config.toml
num_attention_heads = 10
head_dim = 32
intermediate_size = 832
attn_scale = 0.177
init_std_up = 0.0321
init_std_down = 0.0
learning_rate = 0.0103
lr_mult_o = 1.5
max_grad_norm = 2.0
final_lr_fraction = 0.05
max_seq_len = 2048
train_tokens = 560300000
max_steps = 8687
MLP neurons of a small language model. Each row is named by its layer, matrix (down: output weights) and neuron, and shows model dimensions 160-319. Each number is 128 + 24 x the weight over its row's rms, rounded and kept within 0 to 255. Numbers have three digits each. A neuron's up and down rows have the sign that makes its largest values positive.
A block is one neuron, or neurons of one layer that tend to fire together. After each block is what it responds to, as a language model described it from the Wikipedia text at the highest values.

L14.down11:151135124106120100147147191124151142127145094104105100109149168109126114144147145163145112113113111157126092140141113129116182159130074123133137171125110136118153100128140099127114081132171139100123152097140113112135127139130123139100128143118135126151136125115113093134115132102146169131117158187104160132133104148159166116124111137136166108110072102115112115100088173146151078152141165167117134152142130106138142121161158133138145133142159111185119157092149121146147130122137089
L14.down140:142148151149122095127152157088160109095110164097114165103109123148133100111126122128119135148132143117132109131143134175123144142131160098119121148127141124114119121092123124129119146122142112127139097134059100145100103166090184122100127099104131159119106135159111122162092166117121104152156117107147160161161135160140109060140107154106134158137139083128086075087169089131111156181089155104121130101174148128132143111122155166114132123125113133094126157162159145107105137172132102
L14.down159:101147110165079086163116147134121078116105115103079111120113156147127123150156140122116150095125136117172105132149105135114144116146141169129145103160153111086128112155106136140150131094165154099131113129131125123137156116138119118075151104110129088119107068102126150094207152134135143076114151124136108120125122152113132122142147162173100149151144134093152116111155153146137145104130150127117157120099108099127111112128119159086132177152131148105144088121123099190068115132139157
L14.down327:098129132136157122183112133109101143151127130138123122118097139120153121093156117122123143092119176140110126097129137182145158145153126117141123127115128113107149100129123131074130114119113081118162147085126119147109115110135101149119107157148095137146116156098148099125093145114105155132107123142135160139145119120173142109074133142105121111130119088126110118163102097185101139135115105128126125155152125143109160160165102162111130122064149125112121132084140144114125089108127119
L14.down348:118124127149154124112110139106153148144143130150171158116114140137127142144145146136129175133161125139204103136109140114134107155120121128176109132153079150153129126125126105133124110155085142148136125138165148101107126129138108132139115083088121090155163147130144145096135112122150153127145123139112120164135117154080083107098094092158109133139094155096147126149127102095152116087106154140122113154077142080116097112155140120108164119099149122130149139118122123135113138152125158
L14.down400:133105099149159120123115162105147150139142128130135139122141141179123088125141117095171123141125114131109094135079106126103134112111135100088118136136145125159163161097134104130081130164123145158080080137128143131142104170130106157129131135148119101182104087087112179093153105112093184128146108118125139130149153161144099169126159152135105132137175124168143083175132142119130076106157096152172086138105107086144146110123123148175155113124139132080136092148153135156157120135133125
L14.down574:158123128154129124113122115108125127098170132137124152161130114150100164173154114107159116112050093147126098155093123104137182154134141187176099138169156150117146128108109156095172133132095150121116144120159143139144075116061108119137143118136130116149206155106156153111107147161111159150125124120117112115124135123114122115131132150107162133160116133163143124113140128161159176139143133126099115118138111133105090131130184154133116080100180093137143112112101153156109116107131110
L14.down585:133152135111125077164130142120118124098116085119136110134144088140148116117147132119146114115185118118097131104148136142126108125132146143104164096126135152131161109178147094085142147100150119133130097190106156139093166158125140113119123140091125127130107111069145112097125169145142126140154129089150115153155162131136179120135128139170129123148137143115136120121135112117136111185112120149107133116118160122116142155140145122084148145106139126134122159167131140155126131111130143
Column separators (|, ;) after the goals-for number in sports standings tables, e.g. 105 | −78; weaker on first pieces of split words (Governor-ate, mon-keys).

L5.down5:104148080114152138116130140127105152170101135151118124158120105114138167160139164087155121115157162160136168119161122097158105125161173139122110137105070146139136090144105081175120132115103117108128097139142095107129131120122161157156142119152124087121134157114110155136074121137170160099108148169115072100154143117158130128127121104154134098137110115132156145094094076096136121111076155109143114123132121128152189133067110080107105152111148103156156139113133116112085139161095126
L5.down158:172133142136123167099128101124125099129163153121115122169133106100117118136112145112110136110146121141093119061143114105125144110114122122137124138118141130160130143112108137145091113116093125105127125101138163110119099152122101145154112112137151143106138117114169152111115087089060114143126126154165137122134173104125138155138132175125135129100114122103145160138146131152124116168139125120113128128088121126125135135081117126105155140142125106104122127145175154121109096170110137
L5.down268:139130088149144140135089141178174127140111130118171089128174108125141165113111127065150120080087137112120120121140146139131147117132138131085152092161117110147137116144103094154125136146115155097149112130127115155146148123126111157118138147113123139131152128146116113110084154123177090122115075122097135113137157133103081107135125118098159127111125113145099110116154107094131120134100128168152056175100147105133111130157130110091119183157109116136117132132115110126134117152162122
L5.down365:121112125079161127142137085120139129128107119130094108151129096121132167133104111119089132127070120172135140155113136155099130101134085109181117114147130083115133153141146145094112137109128087138134102134102158175135108131118120132125123108129172101130143127136156104088164137154114118122156107117151178107134124139116134117106124149113102176120124118134096148150115161167095089133116129140139197123117085160128125127158132114121122115103171135138116124163125135166149110125134108
L5.down389:156156149152154113133178118160108162089119126142141118128168139131145122098143137145112118140126135152141158113120154106126172122146122091138092096122097111147117146174119101157094125119146109163151121122166099166085202121109126121121108131126162119085122167134138124133083154127159121132095169156179114099152095113117149124140114112164109105160146114066123117128149105138132115103139124145105117115131118151134108095141162143141098094075104137148108133136128125120119129147117099
L5.down440:144184123167110098141128133139125139135081152137149132138166144139153135157157082116165089106155150125133070119127126130151124099150145112113109144088078124117118105125120103147128121116113150128133130143143095100127158098134138138097107115171109116131164129103071145154102136137161170158077114141111125147102111147124153081179185122151128083142144141113154089100113131144146189157103125129122116176161160127118100151136118142154115120111115117130142106104174120095132119145128122
L5.down494:118144081173158081150107147125111120093134171134161119097120160164125149131139082167131129120076090107166113137126154123132127110111107083096109130142106120145107143110173090173137093133127128164120137142149131111159118116098143154116117118115120120112098083162158162110090130130156143064106148160120140076099137146142122148136130135154153125170103113115102103099121145154120089112114110105122130112112134133159097118148127124153119071134135177079140150115164108132144128135081088
L5.down756:158130170140135130123073071124148149158118117123154113151069107132143153099143130135065135152114110128097119111128134135173096093123121129161103135118161145132110139139101115102141091107160116126074111114178115128119131132126099150129104131151108118160127125080129118122127105144137114150163144177126124106162122116078068128142125084126083159138153155159105087114151096084124115125106145130144124087118150137123135115120146144103126110154122089163164127124161119132132144146148109
Finite verb or auxiliary right after its subject in a clause, often after who/what/there, e.g. had, is, calls, found, has.

L7.down277:104067155131090124140139138170118179094107151142096145107130129105121164093105142110141172127121145130129109087150140144103138118153135127066140132117092139143170105137133151107124158126148089137136162126119116149115142125146166130136121157128150171117097132165115110117118173119128181099111150139123133118123111195137130095074125119118077150115125118082158149133136148142096080122097151156117150118154136096099155150101087101118154123122143116097114122115118137134094126106137139
Table cell separators, score digits and stat decimal points in sports tables and biographies (56 |, 2–1, 041.67); also mid-word pieces (help-ing, treat-y).

L5.down191:095115107150134132106106109131154103155135100103111100195137121142080115171107112154149127133140108124118121150132117158131158072101154133111144167095151123127153119128103122128102121160121138114133128112145127144131158120132085132116135124127159077091120123158090056142135080152104086156109124134130149137168118180089137138154092151159115086105098109155131155097094134170139151147145124111117111131172140124112128131085152124169110129127102175129188143113106104100116075138147140
L5.down264:123125147117141109092131123088079113147098125128131119136119149113108165135155095131124140155099119102135092141119123143158158150129109156195078120101131159132198129129140165131095152158123109143100103166175121146133126117155154111135150140137137160116144106121139156113098164105110173142133156131182122132127183120136127113090133199109127115146097106111137166118150092132142165145132102163068148126139127147112108129092087128150179119101106143136122110102137154111120087152132111
L5.down313:114104125100146159114098128135109100144113124164139146150159114142154135128155117153121126111154109114137192168131149109111176147134127120192142132132075128121145111123097142172105122125105107143097129132170116138130150129147101135153173124159141133155157135111091128128130115126091112100133147163147144165113107136118137128132129126085115104143095116154134109173110164137151157124127131121117149125054135106145153175107131156115160139110133140127159123118163166139106093119160121
L5.down352:120190120148177129108135121066120177112100143098148071121091145144151122136100080137155094081083105123163151126135121136095133149127152158107142108154142115151133132083146094118104165156117117119100139158117110108155154108128119119107134106135097118143122119120142126105118161105141140134081122146096145123120118115150130108124172087177115104129128149117109089095110149145135153157142124114145136129095147137122092132112183124108147139120112123120167120149094108094173116122133196
L5.down576:110099131111138094122131092107139110127150153147108082123131129139105157131143122147154118105094112150164164135141103151106155120118099143133108115150147151150145163156132124117108120128142124126122161100100120126122162124102140134151115108139109139159134136110121120091067142169132138157116110121187098163172124138140106107090132132100078134158125076110131106130096114139134125103117065167145141124099091109083127153155139157129107153078141058148159142170112128129102138113137128
L5.down708:135124133141134093111115130132156094105184124149170142171187146156122127110114129165118130099076162126151130130129159110141155164071114062129117155133124175176127125161149163103091161109107119089148139139141182122138144129089118108081152151122134132123176139133163101146134102122134095173161160166125134141077146111117102115097154120143091148092153117131197171141176147151098143153092105122099169130154120127104160185130118124094129118130123149144123098132128103119155114146112140
L5.down710:165139145121116140101172137118119136115096153142127107133157147133204095097085088072085148106132134128128141124143121115109103108090141103118148116139124095166144095150162080143130103129094165139111097113122122161118148097110123164182154102094150098070153135074123129141144117098112109120111138113111123123145107107089150127143127115095115111168097109120143130134103106124141145146113128142086083145142163122108119174114088161103120134123118110152114131134173149120133123101122132
L5.down830:119104126162149125121128097175140107101158137179113108117141097111123120116128127172088125119112121101122109156121107134121119131162135110125110135134128079070145129167134133119133122184138120178109118125145124141120114131125125171126123145096125110137133116112134129145122092096086120214147115128148143093124158100133130131127144121116140071117123083098142152120141112165123155134098166138155168165088136140130123104118153105111144109143100129121155141151139153114169131126108159
Past participles or their final word piece (drawn, compiled, taken, allocated), often in passive or reduced-relative phrases before by, in, to; sometimes phrase endings like runner up.

L7.down342:130131105120114101147150124084123139129105081174086135134156139169146143120138153127127132089125084105140126123086167152117154115153152092116121183106111151164155099093147111164172129147086131143123131128151121154126124148132159115118147130114133120140123108128129136175104100139131157119089104149111148128112117101108137061176112169119132119099113167096150091155141118138104176117129091104111122064120092137102149139103098094131156094138142155158102129148132162102128121119186118
Past participles, adjectives or particles completing a predicate after was/is/were/became, e.g. available, known, broken up, lost, marked.

L14.down321:164074137129136154126162139147099124138156144152165126088118123115145104123124152100127201176137137130127149147153101126109115133102158104140148134151121201107125156168111130142131118151134123134160148122113133125153154117151155121150098171100149180139123144153116130178128157100142114155102123100140113151129072159125096129175148122127148171151125139132091153104110128156148120109107111126115105143094142118091168105116140121127137128132136129170159156113138110105119119142144143
L14.down346:148115162124163118097131139113126161157109150159133139097123143091124166191108111164098156113057149115098140103117076143106159088150131162116143127146125089132116099136091106176115099144117078126118132104129099128093146134111102143115129111131155134146095084109139141136088139088154117148114132167092131106129153149127157151167119141120133147097150088145106115133106169119119132112141159128119103162107122121152115169114118100113124135136161183105140135131075138114124139126164123
L14.down493:135110116126146099151074080112111122109092128127129140140119114102166100145090154134147161102117147188133095086137134164113122111125150103139035155141134095127109127150153118132078153148084127136115123130167100129104118140166101136131132103109117140103111110133143191129104138117111099136103108145088131162122145157121112158101141142133124148125122101113100122088144127150089152110140096100061089132158139138152133118111159145140135167123145107131151102099053116104153163136147136
L14.down526:130119100144115108096119121080121151162105154094112160194123148175117103158130142105161113157166177134092093162129124149121072104126108116134156136162131143140160144095136171142132146158106152114180112093103129106122103120108106100140157133122114128164131104144135145156164111152112116153114105093152125125070138158134153136121098140151166129110132143114170139133086091126133133147128096141126127129150097137129153103113168138115150161117146115135135094100144181121116118121125142
L14.down600:183118104139119126110147087132122128145148091173122122146100191148107125092074116132136130136101140118119121116161135103097138133117098134140145122099092141097123173158086129119133144083095184095095140171162147160148126128101145103106103114118120115145169135118078120165157152141123114111161106138127097124154137114097136094145083122175131082143099113155150121139104110122127111085125139151094060100125129114099115136137152152120144141126118135150132132138121112115154129121143125
L14.down633:156160134119138138157112087139189132128142133102039167145138146133119129077131091115108085096114167113117129129134132094151124165142133167139157096119110123095138148131115145103152101151145103143112130101100085128139094101132117156134130076128146105138119139119140143099149170128113122137103111120185114113109142069156128101158134169131142135138134144120140122142168133159139143137126120117126123123128129113170146149176124101105081180118166105150148125143166127112136163126139140
L14.down702:085135145131157136125084153097118139123113131116103092166113133119127133138143121128131119133109144127136153074113106140132151154103136110073100135145117136079112165132098113168131146122114088112144154147156109146119105153087155126139177125141145125130120141105115096157106131150116149131130135102103168138168112187155112157137143089176145133108122149161118091168146159130106137120138181096095124097192115123188096134141169086141109120110143113104120131152143120117170154123148115
L14.down795:165109081117166116161135138101112134145098161124113169128100101112124123127114145168148119110145118152129128130179137133100090136101131133109101101164073096161144100091116137139100122142080153131140138103131131105165077145139139109138145118130113130092109174132078132113135138166102127125124088136148136138100135120101177118146107063183114153127139175142120146113136104143166082064105105147099120118086124147081114170181149132113105131123092153148126105128114123133096124126117077
Verb tokens or endings of movement or extent, often in road and route descriptions, before a direction word, as in travels, turning, passes, extends, moved.

L14.down146:148163099114093079144160117114130156147171104108119158140168145115173139150156145110100146129098087117117091097157135109156127154145138101128131093117147091143148180154119105099170111128108127141087152129127124148134100122113138152085148091161125118091103178123160105127112190158093136115103159111117116118114131127168194147164168166155103151123148152104093128152133124136122121103126125133122142155114117125100109130094083156135156085124136085108120148155108154104165139143119116
L14.down253:131146058134083121077146111126128145151169115133113115114062148100151185148155095099139141104123153138146115184155140067092135125108157131129171119128103121135108105116126125155140119158119098122162092111111142071149121145085146157164187138152107118158139130088197148079126140096157097089101133146096117108118143106147108140116154135109102087127131150155122101124119126101146158124129101123164146134116122152081118109088163073147132161100118114130135128129147141128114153112127128
L14.down437:133080132142138138158121139151136173158111150129066148057148161143124125126079108124099143126104158096100117103114116130148104110114145127147147122130138114078128098135145110140119105123110163095122122180108154141140136138130090121158134109147161166077142130139111145122111097127128118113124164144138123134138163123118146140131115110118118148124159118095145120133152129140116143133120156146141083126123143124104176181108165113109123150182155118158138122102113115160121161104107149
L14.down465:139086134145159101094161130129122118131103115127085109179101107149091148168128100132141114135144131128130137127145129149176116127182138164147131111117155110149142130178126138104130096124140119107138130108112103150145120142115148118109137122083113108116154100168118101157094180139139098119108146090168129122134160125073137129149152098140150103149104149131107111193147096159122101124143138124148135132110113133140091109175096139135134121072138084145110105126113120152124102129152211
L14.down529:113132085145116151152101152127083137122127103155108118105168103129160166141131164134091136077128157102095140138071112141137119185160101102087128151147106081138131149199152143103106129154161144124119119126105140136122117110102148133094119133173103144143131123132124102109141125146129111123096132130159088140139125110151119140137138120130080106169144182146152125122147119131174140139135102170099076119118172099152148122131152128148126093107155135120146132115133116135092147115118135
L14.down696:138111164098148090161115123161133130124100131127162121114097092142108151158083130101120152164106103111128082150179135148123084134144131121136146172103114126107159100129125106059169110108164154136084141103142128090153108134135118106124113140124170132157101134138130147174098156143163120114118093091169153101125130165084127101099102136124137168096169125144186115095149107141120127104128115117135115131127128181139126123136154140128125128129115098140118124141127095138136100148094116
L14.down701:125088121093108097128135104146130129148142108104168112130142107158122114123144105134109156124148126112147153130121107103103108125094126151130125130153091101123090089124112218125104101116089116144100123113132093149143160152114132126131136145110139137098153125143098117139112181130163118143129123103144105167101092063127123105155161083118146106135107153153124132125104147092193121159143097162124097114117146128148139115125127183144128107123127117149137130106116117131142107123120119
L14.down800:143114121143121100204140150095124123122117129122098121109118158181094135112153143133101145136089111129086145130123138132107137101147134079123102129096148130114099157167159167124123138113116083154138129149142125133108081115149109105141146116099159145164134120083080139100087170172128108144100136117136180119151083114120133150163100132128159144116105166140112122088111108133129097103158107162131150140122111113138138134122106106150154080099117134142136111123128154136144104158113127
Past participles in passive or reduced-relative phrases, usually after was/were and before in, by or to, e.g. built, released, shot.